{"rope_fraction": 1.0, "init_std_up": 0.0329, "optimizer": "laprop", "schedule": "wsd", "batch_tokens": [16384, 32768, 49152], "train_tokens": 325600000, "max_steps": 10948}
MLP neurons of a small language model. Each row is named by its layer, matrix (gate and up: input weights; down: output weights) and neuron, and shows model dimensions 32-127. Each number is 200 + 40 x the weight over its row's rms, rounded and kept within 0 to 999. A neuron's up and down rows have the sign that makes its largest values positive.
After each neuron's rows, "fires before" lists the tokens most often just after its 100 highest values on Wikipedia text that the model never trained on.

L10.gate447,207,210,178,219,181,159,219,241,196,201,165,200,233,248,180,211,117,129,123,229,267,203,237,193,234,199,224,141,187,243,248,171,146,231,156,242,172,138,135,202,227,219,150,145,214,222,172,240,181,136,263,241,268,235,218,156,207,213,108,238,158,192,222,173,243,177,195,303,176,158,162,258,206,225,200,170,250,167,190,151,193,131,159,251,212,239,219,212,261,173,244,194,243,169,213,168
L10.up447,181,187,200,189,142,182,301,170,218,250,192,212,235,170,211,203,225,172,197,192,227,258,127,127,139,152,190,227,150,116,251,182,241,195,189,232,250,226,171,209,216,201,193,171,146,262,263,210,201,200,162,218,155,200,236,151,153,168,238,226,224,248,228,237,190,225,207,199,292,209,270,203,256,149,130,138,196,176,153,163,184,164,137,199,241,261,177,236,248,205,201,133,165,186,230,203
L10.down447,155,211,175,149,162,213,143,94,321,113,189,169,145,188,214,219,158,200,215,175,268,256,154,186,197,240,200,189,217,279,257,171,187,195,235,202,173,220,192,112,150,124,221,192,236,143,225,229,245,137,242,179,229,245,158,210,137,235,194,233,217,197,185,191,186,172,172,248,200,103,212,131,205,215,242,191,165,173,179,177,277,112,126,175,256,170,206,210,214,204,172,199,204,224,145,215
fires before: "\n\n", "\n", ",", "and"

L7.gate110,172,207,271,210,141,185,244,259,168,189,233,201,204,194,135,206,253,232,203,165,191,166,190,146,204,163,249,199,159,135,178,137,288,180,201,128,225,181,258,218,234,187,193,191,226,224,204,239,203,178,258,144,225,183,152,233,148,261,254,204,182,165,229,170,166,147,174,241,237,185,191,167,300,200,261,171,89,215,207,134,241,181,229,239,199,192,161,178,224,276,194,216,196,209,183,136
L7.up110,180,216,193,198,239,206,127,237,185,233,244,183,192,239,172,235,237,199,251,233,233,176,135,115,153,150,183,186,120,190,222,242,234,157,222,204,245,198,182,231,250,201,239,208,258,202,258,206,139,153,173,172,196,137,236,197,243,199,176,80,204,189,215,198,127,196,172,223,240,203,191,174,254,194,184,256,162,251,179,296,169,174,182,238,242,229,211,187,269,177,106,238,190,207,225,171
L7.down110,192,146,209,194,184,178,197,180,255,258,200,91,147,183,228,298,174,200,209,153,275,160,191,176,173,181,192,210,218,221,143,280,128,267,215,201,225,258,134,199,135,202,219,175,149,178,268,187,209,267,103,166,168,270,155,217,150,233,270,204,252,205,214,233,217,208,150,247,197,196,236,199,217,228,202,218,237,183,166,215,199,235,217,148,179,211,232,193,230,181,180,227,239,171,199,178
fires before: " ", " (", "m", " A"

L7.gate377,278,285,175,160,179,198,237,169,187,288,245,207,199,142,256,180,206,212,170,191,280,139,260,196,239,187,184,218,219,184,179,201,147,228,233,115,226,218,272,151,214,176,165,212,212,170,228,98,162,193,170,175,208,218,145,231,177,240,200,108,157,216,140,170,219,242,191,141,116,214,162,176,163,148,160,206,260,233,179,208,277,186,204,199,105,191,165,178,196,215,256,228,194,197,174,227
L7.up377,212,157,196,172,310,218,209,162,207,202,221,193,193,162,215,164,197,151,126,162,168,203,143,194,230,258,170,132,187,194,222,202,207,178,237,221,167,206,171,117,188,261,201,194,168,217,245,166,204,175,198,169,158,242,111,214,195,256,242,261,292,252,260,195,237,256,201,163,205,250,191,181,253,201,175,157,163,185,164,168,228,192,230,289,213,196,222,201,197,196,178,337,197,218,201,237
L7.down377,225,236,229,159,197,183,181,171,233,202,209,197,210,217,231,199,204,166,226,184,221,192,251,212,232,176,236,207,187,177,244,218,166,265,122,172,182,108,203,181,271,199,221,218,210,199,191,224,225,231,116,155,264,142,134,156,172,281,184,119,196,250,219,214,189,215,80,214,245,222,163,135,159,223,213,241,221,223,263,215,241,209,179,223,151,153,281,203,186,216,160,176,182,192,177,218
fires before: " ", " (", "iam", " W"

L10.gate41,108,212,109,202,238,117,208,142,197,152,221,204,133,237,241,192,231,178,147,177,195,225,245,150,237,213,203,205,184,225,275,199,150,247,265,247,243,195,243,210,127,216,222,179,207,219,183,197,133,250,195,138,240,217,183,224,209,205,194,190,112,184,132,243,164,151,175,240,188,151,179,165,170,175,181,184,192,194,257,180,140,277,135,224,135,277,161,158,198,179,150,133,143,243,226,215
L10.up41,131,160,190,216,188,245,190,181,198,216,266,159,173,183,216,203,235,160,160,205,208,216,292,184,194,194,155,182,161,191,216,87,236,235,160,217,199,238,96,235,142,191,212,161,185,196,192,160,200,135,281,191,189,251,227,170,219,245,191,232,161,266,189,159,199,214,129,228,156,151,223,195,228,341,137,149,134,168,155,205,244,222,183,235,139,198,248,144,145,250,156,208,168,213,235,144
L10.down41,312,194,231,107,187,197,191,224,173,218,167,115,227,144,225,182,184,165,249,232,194,204,132,168,166,195,241,209,203,208,140,280,190,210,147,227,187,238,186,214,204,175,188,265,179,247,210,153,241,157,222,204,211,205,201,194,226,252,212,215,234,227,207,173,206,148,190,162,207,177,162,194,224,172,221,208,161,160,147,238,172,195,233,149,189,201,80,201,211,251,196,202,154,212,181,197
fires before: "s", "t", ".", ",", "ar", "ation"

L11.gate174,191,209,261,195,188,213,219,191,163,304,146,191,141,159,185,288,182,263,151,185,212,166,241,179,235,220,198,276,119,126,212,241,186,159,230,205,213,217,224,289,187,193,175,191,163,212,114,207,153,166,234,273,185,237,181,172,174,176,165,219,242,202,177,164,220,91,209,188,219,214,150,187,125,170,193,259,212,198,227,181,106,228,240,203,237,241,174,196,217,211,217,140,136,203,187,218
L11.up174,193,224,235,228,179,85,265,186,170,257,194,220,249,250,219,231,171,219,217,179,228,173,209,225,133,198,164,260,198,178,212,192,255,125,202,203,292,200,245,271,191,268,200,140,175,198,197,222,128,179,261,242,198,154,218,265,233,190,220,157,220,192,193,141,212,207,152,241,237,173,190,279,162,163,189,226,191,199,239,172,241,244,246,237,182,214,124,207,198,200,144,183,204,226,131,177
L11.down174,221,173,203,263,165,145,206,208,177,235,225,98,179,204,148,227,193,227,203,232,220,180,221,187,231,288,170,267,120,183,212,237,207,115,134,218,244,141,211,241,152,267,212,204,206,249,180,257,193,156,226,253,162,141,230,215,183,142,264,172,156,207,213,156,234,146,105,189,217,218,169,210,188,183,155,257,252,228,230,176,158,169,240,246,188,199,193,210,234,202,180,243,165,228,205,217
fires before: "\n", "\n\n", " |"

L3.gate271,127,265,193,204,220,120,212,255,202,256,197,200,207,200,139,237,198,203,123,204,248,187,199,208,201,197,152,113,196,233,211,225,223,333,187,196,184,117,200,201,193,200,200,204,196,204,200,262,208,281,245,152,248,222,193,257,196,201,12,193,204,64,106,179,186,184,200,238,197,212,200,200,219,197,173,185,213,204,203,195,226,192,199,201,163,166,93,202,224,223,196,216,220,201,193,202
L3.up271,291,84,194,199,253,168,195,103,213,285,203,200,188,196,261,199,199,197,135,203,258,229,194,202,200,205,223,134,207,119,185,110,264,178,190,199,170,172,225,204,182,196,338,198,196,182,196,126,190,220,192,149,206,260,193,300,198,200,166,207,202,226,188,241,184,205,202,200,209,217,189,202,227,202,201,165,211,203,199,213,125,176,200,191,236,191,208,198,127,166,198,204,51,200,209,131
L3.down271,262,181,235,126,233,179,247,213,163,162,139,204,268,247,237,210,202,211,202,203,165,188,196,178,202,137,218,203,147,192,124,263,211,184,173,214,222,253,215,239,151,199,180,134,158,208,203,152,216,116,184,236,175,217,210,208,104,217,210,138,183,179,215,219,224,182,118,205,181,185,223,227,212,176,196,199,168,255,164,165,221,105,172,230,194,165,147,261,316,188,221,257,202,211,213,227
fires before: "\n", "\n\n", " l"

L2.gate123,218,235,271,181,183,269,226,245,218,144,221,174,204,199,183,245,195,215,177,244,225,191,215,255,193,205,222,240,102,170,202,192,10,199,196,161,227,161,240,198,214,129,210,173,177,176,231,205,313,190,271,179,206,204,158,246,248,192,265,165,203,214,289,199,217,162,203,176,202,193,191,228,159,191,159,168,289,205,211,215,200,182,194,164,206,172,194,178,198,191,215,270,221,169,185,171
L2.up123,111,149,175,197,175,232,187,197,187,205,176,198,176,229,218,243,217,192,191,204,150,177,233,172,199,177,202,174,346,183,220,194,239,233,218,191,211,238,189,218,210,196,125,188,253,216,180,201,124,247,117,224,225,235,245,238,138,158,176,179,205,197,213,161,207,207,207,211,191,201,170,231,247,196,185,205,191,221,199,208,201,201,194,189,193,180,207,185,222,211,222,234,134,114,200,153
L2.down123,255,128,261,217,185,209,149,170,127,225,209,157,272,277,202,246,177,136,179,177,154,218,236,181,215,191,177,162,164,185,234,190,184,230,234,191,63,235,228,182,184,209,156,189,246,132,195,154,216,88,156,227,197,148,139,191,173,222,209,206,222,220,152,162,135,114,217,168,155,173,130,218,206,185,256,210,192,227,180,216,193,125,240,232,217,162,195,145,213,155,218,154,213,174,181,130
fires before: " ", "ion", "ions", "ed", ",", " to"

L15.gate337,242,219,265,222,234,221,198,243,217,183,263,247,176,212,178,168,156,211,187,211,225,220,265,182,175,269,264,242,243,193,204,223,207,107,109,265,196,205,236,214,171,157,287,213,228,197,174,223,193,191,221,208,191,154,208,187,157,209,230,187,265,126,190,183,198,135,91,206,201,188,144,172,282,169,181,270,161,142,253,180,205,217,289,224,225,238,239,174,207,146,209,246,134,237,163,152
L15.up337,220,151,270,197,198,231,179,238,199,258,241,268,201,201,221,213,194,216,141,214,246,242,259,162,233,270,243,267,124,162,313,249,165,148,156,251,184,185,261,214,204,137,239,229,281,163,161,315,213,199,211,254,236,172,223,187,234,272,190,186,241,211,198,182,243,142,106,187,139,246,162,194,187,124,231,266,197,237,198,170,207,207,298,208,221,224,169,197,219,121,168,184,96,278,150,185
L15.down337,240,199,221,283,196,208,205,284,231,238,208,233,206,143,224,188,190,218,197,207,269,207,281,186,189,312,223,252,258,217,228,218,226,174,182,244,193,225,212,218,180,167,192,219,235,159,188,221,194,182,207,216,182,177,197,175,183,199,219,187,210,184,171,195,220,180,49,165,206,230,173,207,210,183,215,247,190,208,198,160,209,208,222,210,205,203,188,222,182,201,172,213,163,202,220,206
fires before: "==", "In", "The", " ", "==="

L11.gate268,138,233,203,197,150,208,216,250,168,223,226,242,298,240,225,191,158,210,186,174,242,130,274,215,164,168,223,230,234,181,163,181,161,137,224,153,250,223,264,122,213,187,225,231,165,185,239,229,239,190,142,169,242,200,153,191,168,192,194,182,152,173,138,234,273,292,201,183,255,163,200,152,232,223,203,126,189,167,217,205,172,256,190,200,166,140,192,231,114,106,229,185,217,173,246,218
L11.up268,192,160,141,180,231,128,115,237,247,212,190,169,148,178,187,206,184,167,185,153,171,198,265,226,203,278,250,141,208,168,246,176,120,198,210,264,170,150,201,211,265,130,139,226,206,227,199,240,261,200,167,200,165,203,157,208,160,176,218,164,209,162,133,256,228,211,172,198,211,252,189,175,218,280,291,244,210,242,187,217,193,241,183,271,221,245,257,184,169,156,189,177,165,224,167,118
L11.down268,179,201,158,199,160,195,243,168,210,221,209,236,214,212,144,217,164,242,260,215,164,139,174,141,155,268,187,238,296,193,255,234,214,252,247,187,236,207,238,203,281,187,190,248,197,162,250,280,233,233,283,277,173,245,138,280,191,145,213,172,210,195,195,210,247,199,249,233,232,156,183,165,216,230,240,173,101,199,243,155,163,253,163,236,151,147,188,154,260,184,166,180,204,193,188,172
fires before: "|", "D", "-", "\n", " ", "d"

L4.gate167,271,131,170,260,235,180,184,215,132,209,228,220,186,205,206,250,170,246,208,159,198,164,230,211,238,196,221,212,263,220,252,144,109,209,189,129,242,138,206,195,211,172,187,150,275,194,204,231,189,292,253,204,156,148,179,185,184,151,269,251,260,195,131,171,239,228,224,126,149,209,227,177,246,259,151,228,239,244,222,210,238,228,161,191,201,97,258,203,167,155,228,186,288,168,203,259
L4.up167,135,194,139,145,223,190,251,183,208,122,234,186,154,244,123,216,254,170,170,154,192,180,223,239,190,323,192,199,259,211,161,169,221,242,125,191,185,258,221,165,211,162,203,191,205,176,195,211,232,212,159,147,247,212,188,207,143,184,104,229,251,185,168,190,213,204,226,227,234,216,210,132,232,206,185,193,211,188,238,253,212,177,197,213,170,204,183,216,205,198,235,321,194,178,190,191
L4.down167,221,200,224,215,154,162,230,229,238,191,189,260,225,197,223,179,194,221,248,161,182,169,227,106,219,149,212,150,136,246,262,160,169,264,143,77,240,194,241,238,229,213,174,254,174,185,251,228,207,135,227,239,177,148,243,204,155,161,261,202,200,187,229,245,183,198,274,233,215,233,189,208,175,125,214,175,182,250,170,176,120,157,206,257,207,188,203,180,224,292,116,172,139,216,224,152
fires before: " ", " the", " for"

L2.gate138,207,139,97,202,262,186,177,165,214,166,215,202,179,223,188,161,165,201,179,125,158,169,212,230,181,228,236,234,267,172,177,236,34,202,191,249,191,210,131,222,177,173,177,189,172,228,198,220,78,242,89,202,217,218,210,134,113,193,164,163,179,229,229,146,239,197,227,203,205,193,136,186,225,199,205,247,227,183,173,181,216,214,217,208,193,213,169,144,252,183,178,235,193,279,176,201
L2.up138,179,189,208,201,215,172,222,100,200,194,214,239,226,180,186,201,208,198,251,259,171,184,197,218,175,226,215,210,230,160,248,137,216,168,211,205,165,206,155,199,199,202,190,176,165,184,193,180,181,222,267,198,199,190,264,171,160,194,194,159,184,198,174,177,241,190,212,194,212,237,165,207,169,201,203,234,277,204,207,232,258,205,206,210,200,330,235,189,202,196,229,238,218,251,202,110
L2.down138,187,206,156,33,185,169,217,189,152,181,251,241,193,239,180,172,208,117,223,266,212,131,227,214,205,202,284,158,176,204,172,227,224,194,169,165,184,108,229,200,236,155,216,242,152,137,190,210,224,174,212,121,199,145,195,178,171,143,218,231,205,179,182,192,207,140,211,234,184,188,122,323,176,236,218,196,216,212,199,247,147,146,159,189,178,180,163,158,159,185,210,206,194,240,214,177
fires before: "ted", "t", "ts", "ed", "it", ","

L2.gate143,366,174,212,211,210,196,286,197,216,231,188,214,190,184,191,212,231,204,210,295,177,217,200,349,167,229,192,168,18,175,207,162,130,167,222,172,219,167,201,164,239,242,119,200,177,182,199,180,191,181,269,185,184,202,177,217,174,193,275,203,180,229,181,265,182,218,218,155,171,186,168,237,243,217,207,216,99,223,212,177,190,185,198,183,193,276,201,196,171,199,188,202,217,199,219,138
L2.up143,165,215,242,172,197,192,266,263,124,224,181,218,224,193,202,281,187,212,199,150,153,210,150,166,204,156,229,222,177,182,165,258,212,204,232,236,185,225,208,186,284,227,184,234,182,212,167,185,281,217,173,197,168,193,232,138,184,187,221,209,208,233,116,258,193,263,194,236,186,219,260,201,215,163,240,201,116,196,200,174,197,215,188,188,191,193,219,200,191,191,199,155,172,158,216,4
L2.down143,241,223,232,183,216,166,189,168,237,161,160,161,205,157,227,201,163,201,183,248,214,182,223,206,209,215,112,222,187,253,173,169,215,144,201,208,128,217,228,174,221,179,224,222,280,262,207,269,158,153,120,263,181,160,150,234,184,176,233,148,173,217,229,196,240,163,256,164,193,206,223,238,216,156,191,161,239,161,153,204,160,163,291,210,176,225,226,250,247,223,157,145,88,218,183,172
fires before: " ", " (", " A", "ing"

L3.gate266,158,100,227,195,197,159,282,176,202,161,204,200,198,199,200,135,198,196,85,202,305,245,204,197,192,200,171,158,200,258,204,140,171,150,191,227,228,214,203,207,192,197,201,199,198,168,188,177,196,264,98,232,194,232,183,116,196,203,152,213,197,227,210,120,200,95,200,214,199,174,202,198,202,204,186,242,212,194,186,199,191,243,200,191,233,152,180,188,251,167,201,159,250,205,195,284
L3.up266,161,216,190,195,170,249,78,199,200,166,198,198,193,217,187,256,204,199,316,206,257,182,205,198,190,193,239,187,204,133,221,229,49,150,206,274,198,173,188,199,200,199,237,202,191,283,208,153,194,288,307,132,279,194,185,218,205,196,241,160,203,244,153,107,214,223,200,172,201,166,197,199,143,192,136,271,189,210,192,201,180,161,200,197,250,180,234,204,208,73,208,257,237,201,200,152
L3.down266,236,298,191,199,202,209,266,221,232,225,271,228,230,187,204,193,265,167,236,167,205,267,193,250,195,188,255,185,237,257,197,252,178,205,181,157,246,98,150,172,181,129,142,276,181,180,199,216,252,177,228,169,222,127,176,274,192,176,198,201,276,229,238,213,162,197,237,243,171,219,182,202,183,278,156,216,174,200,204,213,203,236,114,173,205,187,297,170,130,240,188,212,205,263,195,106
fires before: " ", " the", "tern", " ad"

L2.gate438,202,233,274,205,171,171,187,292,187,192,204,150,201,243,211,252,234,173,130,188,218,202,199,223,230,213,177,179,248,168,268,199,273,213,190,145,179,200,193,207,200,168,237,188,91,202,218,182,203,227,186,162,197,182,199,245,242,181,282,196,212,198,224,96,217,175,174,225,255,156,188,200,104,190,195,189,192,195,194,255,181,162,193,199,218,168,196,184,219,175,239,284,250,219,228,156
L2.up438,157,191,223,196,187,202,151,230,227,174,229,188,201,200,212,208,195,197,166,141,224,207,214,200,162,217,243,226,172,253,288,224,133,181,169,216,174,212,229,190,204,155,254,192,237,223,222,188,149,175,231,215,194,212,210,186,168,219,150,195,198,185,197,162,249,190,214,223,167,195,267,199,162,203,206,205,474,199,213,185,108,201,195,243,204,292,192,214,206,180,226,206,204,209,201,61
L2.down438,157,238,177,196,244,184,244,154,92,259,173,172,156,155,211,227,194,235,155,233,222,204,267,172,185,196,109,218,177,247,211,214,183,167,151,180,161,226,214,218,133,210,238,173,195,237,227,236,139,157,182,159,255,179,242,284,246,167,186,156,193,198,269,146,188,211,205,148,159,220,126,214,190,172,201,217,201,224,260,279,141,302,265,248,195,198,140,203,136,178,213,173,204,219,109,236
fires before: " ", "ence", " C", "m"

L2.gate445,181,197,146,191,194,186,151,228,227,227,209,200,191,199,209,223,214,244,197,97,172,170,197,201,194,180,203,215,131,195,184,186,203,219,201,179,196,240,177,207,197,205,149,221,190,182,225,177,198,215,175,204,172,195,0,204,306,208,152,192,226,229,259,226,259,156,202,188,180,222,178,202,229,233,194,165,123,200,207,168,171,206,177,194,174,106,231,227,192,208,188,210,254,212,200,228
L2.up445,156,209,240,186,189,267,226,251,156,211,197,207,203,230,214,237,200,204,221,243,239,184,203,130,147,215,223,188,89,209,199,263,154,184,200,237,192,196,176,182,231,196,236,222,242,196,206,193,167,187,302,213,206,202,323,187,170,182,156,222,201,202,64,182,183,195,195,163,198,199,191,178,208,214,189,198,285,201,185,208,214,196,230,241,207,126,177,190,208,222,206,222,190,167,196,23
L2.down445,192,179,151,246,241,199,156,161,198,173,178,227,165,171,195,157,267,208,234,168,270,260,193,185,215,119,215,211,135,237,177,194,220,163,166,129,210,170,196,259,201,71,181,168,240,276,222,198,187,130,180,208,111,171,145,164,214,163,143,139,171,162,176,274,162,259,204,104,191,168,154,233,199,221,163,153,249,217,264,203,252,225,245,220,183,246,209,208,206,198,236,245,126,175,227,224
fires before: "\n\n", " ", " United"

L3.gate58,238,213,203,199,244,204,49,196,196,153,202,198,196,206,221,193,207,200,71,217,272,176,202,198,201,214,198,204,199,226,176,275,150,150,193,203,196,216,226,196,148,207,273,198,191,95,199,160,193,175,140,260,294,140,225,206,187,204,125,229,197,167,193,199,199,196,203,204,185,162,197,195,192,199,291,88,195,221,200,195,170,204,196,195,200,184,287,198,279,235,197,143,240,204,195,261
L3.up58,86,234,128,203,114,215,296,151,201,141,200,201,198,202,239,193,205,201,107,201,327,231,195,205,198,193,230,138,201,189,179,213,219,147,209,215,207,201,187,191,188,201,185,198,208,155,202,273,194,232,277,162,173,161,194,352,205,205,128,197,198,183,130,244,218,155,201,192,204,220,197,209,199,201,151,284,200,202,202,195,223,189,202,214,185,224,140,200,130,150,202,133,166,195,218,100
L3.down58,175,250,240,206,161,221,219,196,190,287,224,219,228,142,142,191,252,231,232,180,184,220,184,211,181,176,123,141,216,241,217,216,216,174,180,185,157,71,168,183,226,217,196,103,199,242,180,230,156,189,176,180,214,242,188,101,170,137,165,230,190,171,281,210,286,238,261,261,222,202,153,193,204,213,190,199,198,205,181,172,204,196,180,211,177,203,167,225,217,144,231,191,204,236,195,158
fires before: "\n", "\n\n", "M", " D"

L9.gate171,219,220,241,208,244,322,201,238,173,182,199,198,233,155,171,258,215,169,231,237,211,222,233,234,174,246,178,195,125,148,196,203,133,128,220,199,177,209,183,173,194,154,260,231,189,227,235,188,209,176,237,224,188,229,193,177,166,136,194,145,164,227,237,229,210,199,193,193,211,191,181,269,193,247,65,228,186,131,173,134,226,160,156,235,150,222,150,251,182,197,163,255,188,224,176,188
L9.up171,269,219,197,189,175,182,135,169,240,209,253,250,211,160,185,214,225,191,144,239,199,164,107,166,130,200,184,196,152,195,219,181,163,184,179,202,165,184,165,241,155,180,207,194,132,243,219,269,215,164,163,152,158,134,206,260,195,130,161,167,267,249,202,242,189,155,166,160,178,214,176,199,184,149,168,142,166,201,206,167,191,176,185,140,239,211,153,214,124,239,281,155,170,243,209,235
L9.down171,192,209,167,246,231,278,143,172,234,154,170,274,176,153,291,167,170,285,200,218,233,206,218,232,171,256,271,280,166,257,168,150,206,129,221,168,160,219,215,204,254,265,272,136,174,192,247,132,114,217,186,240,199,250,176,215,233,159,197,235,164,148,221,152,272,233,108,241,159,141,198,231,212,199,193,222,186,151,246,220,153,164,202,185,226,241,155,229,237,213,218,217,205,259,172,260
fires before: "hip", "form", "\n", "\n\n", " g", "i"

L11.gate262,251,117,107,285,211,243,189,182,99,207,265,172,238,236,191,171,184,210,212,169,212,192,146,106,141,205,185,221,154,195,137,180,172,241,203,200,161,194,225,198,128,242,178,195,183,274,228,239,218,158,188,174,229,162,203,87,309,250,202,157,196,200,217,220,251,158,179,200,183,247,254,217,91,225,165,206,145,198,250,184,216,196,216,200,173,149,209,165,187,226,216,262,197,195,221,138
L11.up262,175,213,161,143,161,165,206,251,178,180,277,184,235,222,247,212,169,167,148,197,218,179,230,196,242,210,184,127,179,225,163,225,188,269,239,210,190,224,213,251,218,229,210,167,270,243,169,123,207,195,165,198,203,161,166,160,216,276,232,178,186,247,249,215,146,192,178,317,193,179,195,204,217,239,172,139,204,254,217,197,117,208,269,190,222,164,155,237,162,258,176,123,176,187,243,241
L11.down262,176,149,202,167,229,206,211,221,167,251,219,67,211,150,153,177,229,222,193,209,227,290,185,173,253,200,175,170,232,198,167,205,211,173,189,178,113,203,143,140,203,239,252,275,230,295,207,190,258,125,182,167,258,177,185,217,197,279,163,153,207,124,205,207,231,176,266,264,181,163,208,179,240,261,262,176,204,196,169,189,203,255,280,213,129,149,190,164,185,195,186,174,183,185,173,137
fires before: "ation", "ate", "art", "ad", "re", "at"

L11.gate334,231,183,216,163,189,201,153,282,201,145,258,210,233,238,124,174,236,209,162,174,206,169,200,202,267,251,256,143,259,144,188,196,186,197,126,235,202,255,201,218,177,208,306,224,192,210,205,212,221,186,171,160,229,176,141,164,173,167,181,212,245,126,185,219,171,173,124,207,196,216,237,170,178,185,203,209,192,199,271,153,122,181,214,169,154,223,187,207,225,240,217,256,234,186,171,163
L11.up334,154,189,189,179,225,121,256,212,177,230,138,202,223,203,270,231,223,182,214,250,210,181,224,139,212,222,157,284,143,164,223,182,235,251,209,215,248,205,189,191,247,185,220,167,224,211,233,195,186,230,192,214,129,197,197,159,203,146,179,212,216,277,195,232,171,236,210,214,211,159,221,154,233,229,219,261,232,228,180,257,147,229,253,180,197,227,168,133,177,170,144,179,142,199,218,257
L11.down334,233,135,220,162,193,157,186,183,126,218,152,197,186,225,259,242,200,114,203,156,274,170,177,251,226,230,341,190,206,242,191,157,191,223,201,160,138,186,205,142,225,128,163,179,227,130,220,184,243,229,152,197,219,194,193,129,200,210,129,159,277,201,214,105,250,198,219,254,143,203,223,214,233,173,232,209,174,221,222,206,166,191,208,211,230,143,251,190,232,180,249,191,241,232,232,200
fires before: " ", " C"

L11.gate336,255,208,222,202,184,149,189,284,142,240,137,198,187,197,197,202,175,208,192,147,243,217,239,190,187,211,212,212,203,196,227,197,268,152,120,187,208,227,245,244,141,186,163,196,169,230,148,220,174,155,275,168,220,181,173,170,185,159,218,218,207,198,205,152,161,181,164,198,162,250,190,224,131,214,188,266,200,232,256,110,118,224,220,207,239,202,197,169,207,190,174,284,141,186,126,186
L11.up336,204,213,295,254,181,218,290,228,224,244,188,206,197,161,218,211,161,192,178,202,228,156,245,163,237,237,183,247,141,204,234,186,263,189,175,278,246,202,274,243,189,217,220,175,188,224,225,244,215,108,231,218,154,164,205,203,168,187,222,189,266,266,177,208,180,105,140,240,188,171,177,198,238,241,247,217,251,174,273,244,190,192,245,190,245,253,143,186,252,262,137,208,154,161,216,265
L11.down336,242,139,215,198,191,218,185,196,212,218,165,111,160,210,212,171,150,233,179,230,216,213,218,216,258,326,186,264,202,194,208,231,175,158,140,229,177,189,220,267,148,255,227,160,237,189,203,215,152,211,234,238,170,153,208,188,200,204,202,195,201,208,146,182,236,126,49,207,238,175,170,216,188,196,224,213,198,220,206,179,177,192,218,239,190,226,238,190,228,201,194,188,181,155,200,195
fires before: "s", "\n", "\n\n", " ", " The", " In"

L15.gate425,195,177,206,220,202,203,184,214,134,294,229,195,150,256,207,218,134,195,157,203,267,201,270,169,234,298,284,244,192,231,243,231,188,101,125,229,241,209,253,225,137,145,221,164,225,241,193,265,150,184,209,202,185,136,241,206,232,209,261,177,239,175,227,164,240,158,92,240,213,265,182,197,245,153,238,197,223,163,245,176,227,225,233,180,176,222,227,170,249,167,212,220,151,247,207,235
L15.up425,226,120,224,174,178,265,169,249,229,296,219,153,131,129,211,206,181,226,192,213,226,186,279,187,218,273,239,230,142,188,215,181,206,150,145,245,140,200,339,251,154,155,239,231,220,215,201,229,174,218,238,202,183,177,286,195,181,220,212,173,258,156,168,185,250,150,175,159,215,232,118,205,244,137,274,257,200,172,268,159,197,229,216,208,219,203,197,174,189,182,166,214,128,262,168,224
L15.down425,225,201,200,221,201,191,155,213,201,231,203,179,178,181,194,197,220,190,193,214,221,204,222,179,195,294,230,248,192,192,227,187,198,180,184,207,194,198,205,218,179,171,195,216,238,230,203,212,186,194,246,197,207,180,201,196,185,204,237,177,222,177,179,172,221,202,53,191,251,188,157,185,206,213,241,196,225,174,221,181,214,221,196,183,221,205,183,207,168,184,189,162,210,216,215,205
fires before: "\n", "\n\n"

L8.gate117,185,195,219,165,239,190,202,198,162,205,174,216,217,204,145,139,266,137,212,168,207,147,176,103,235,165,254,243,252,180,193,131,322,193,146,179,194,221,191,184,155,231,243,256,131,199,239,249,180,173,219,167,187,198,231,168,104,154,206,162,116,182,207,146,229,239,158,173,185,192,183,195,170,190,184,124,183,180,182,185,120,219,240,163,206,199,183,154,233,239,221,148,278,263,236,200
L8.up117,187,199,230,191,212,250,184,194,212,174,191,114,160,229,236,186,132,106,213,222,239,168,181,226,238,236,127,193,196,133,254,225,202,186,187,194,144,206,221,200,130,166,213,214,157,205,175,198,239,206,252,166,151,109,264,218,176,145,176,173,193,206,159,192,174,223,187,106,221,231,237,145,253,226,293,205,302,190,238,202,173,176,217,231,220,246,244,210,236,213,302,216,156,221,158,140
L8.down117,220,213,231,60,232,288,186,187,271,192,166,147,186,217,246,136,139,172,215,240,198,195,196,292,220,212,204,180,176,168,249,165,206,255,197,114,113,237,212,181,229,168,224,233,143,181,167,281,223,218,174,133,140,192,244,183,166,200,175,183,212,165,202,175,196,223,212,142,208,213,219,158,272,274,249,251,228,175,216,168,152,196,249,187,153,214,201,215,286,163,236,254,203,265,192,132
fires before: "m", "t", "g", "ch", "ts", "ound"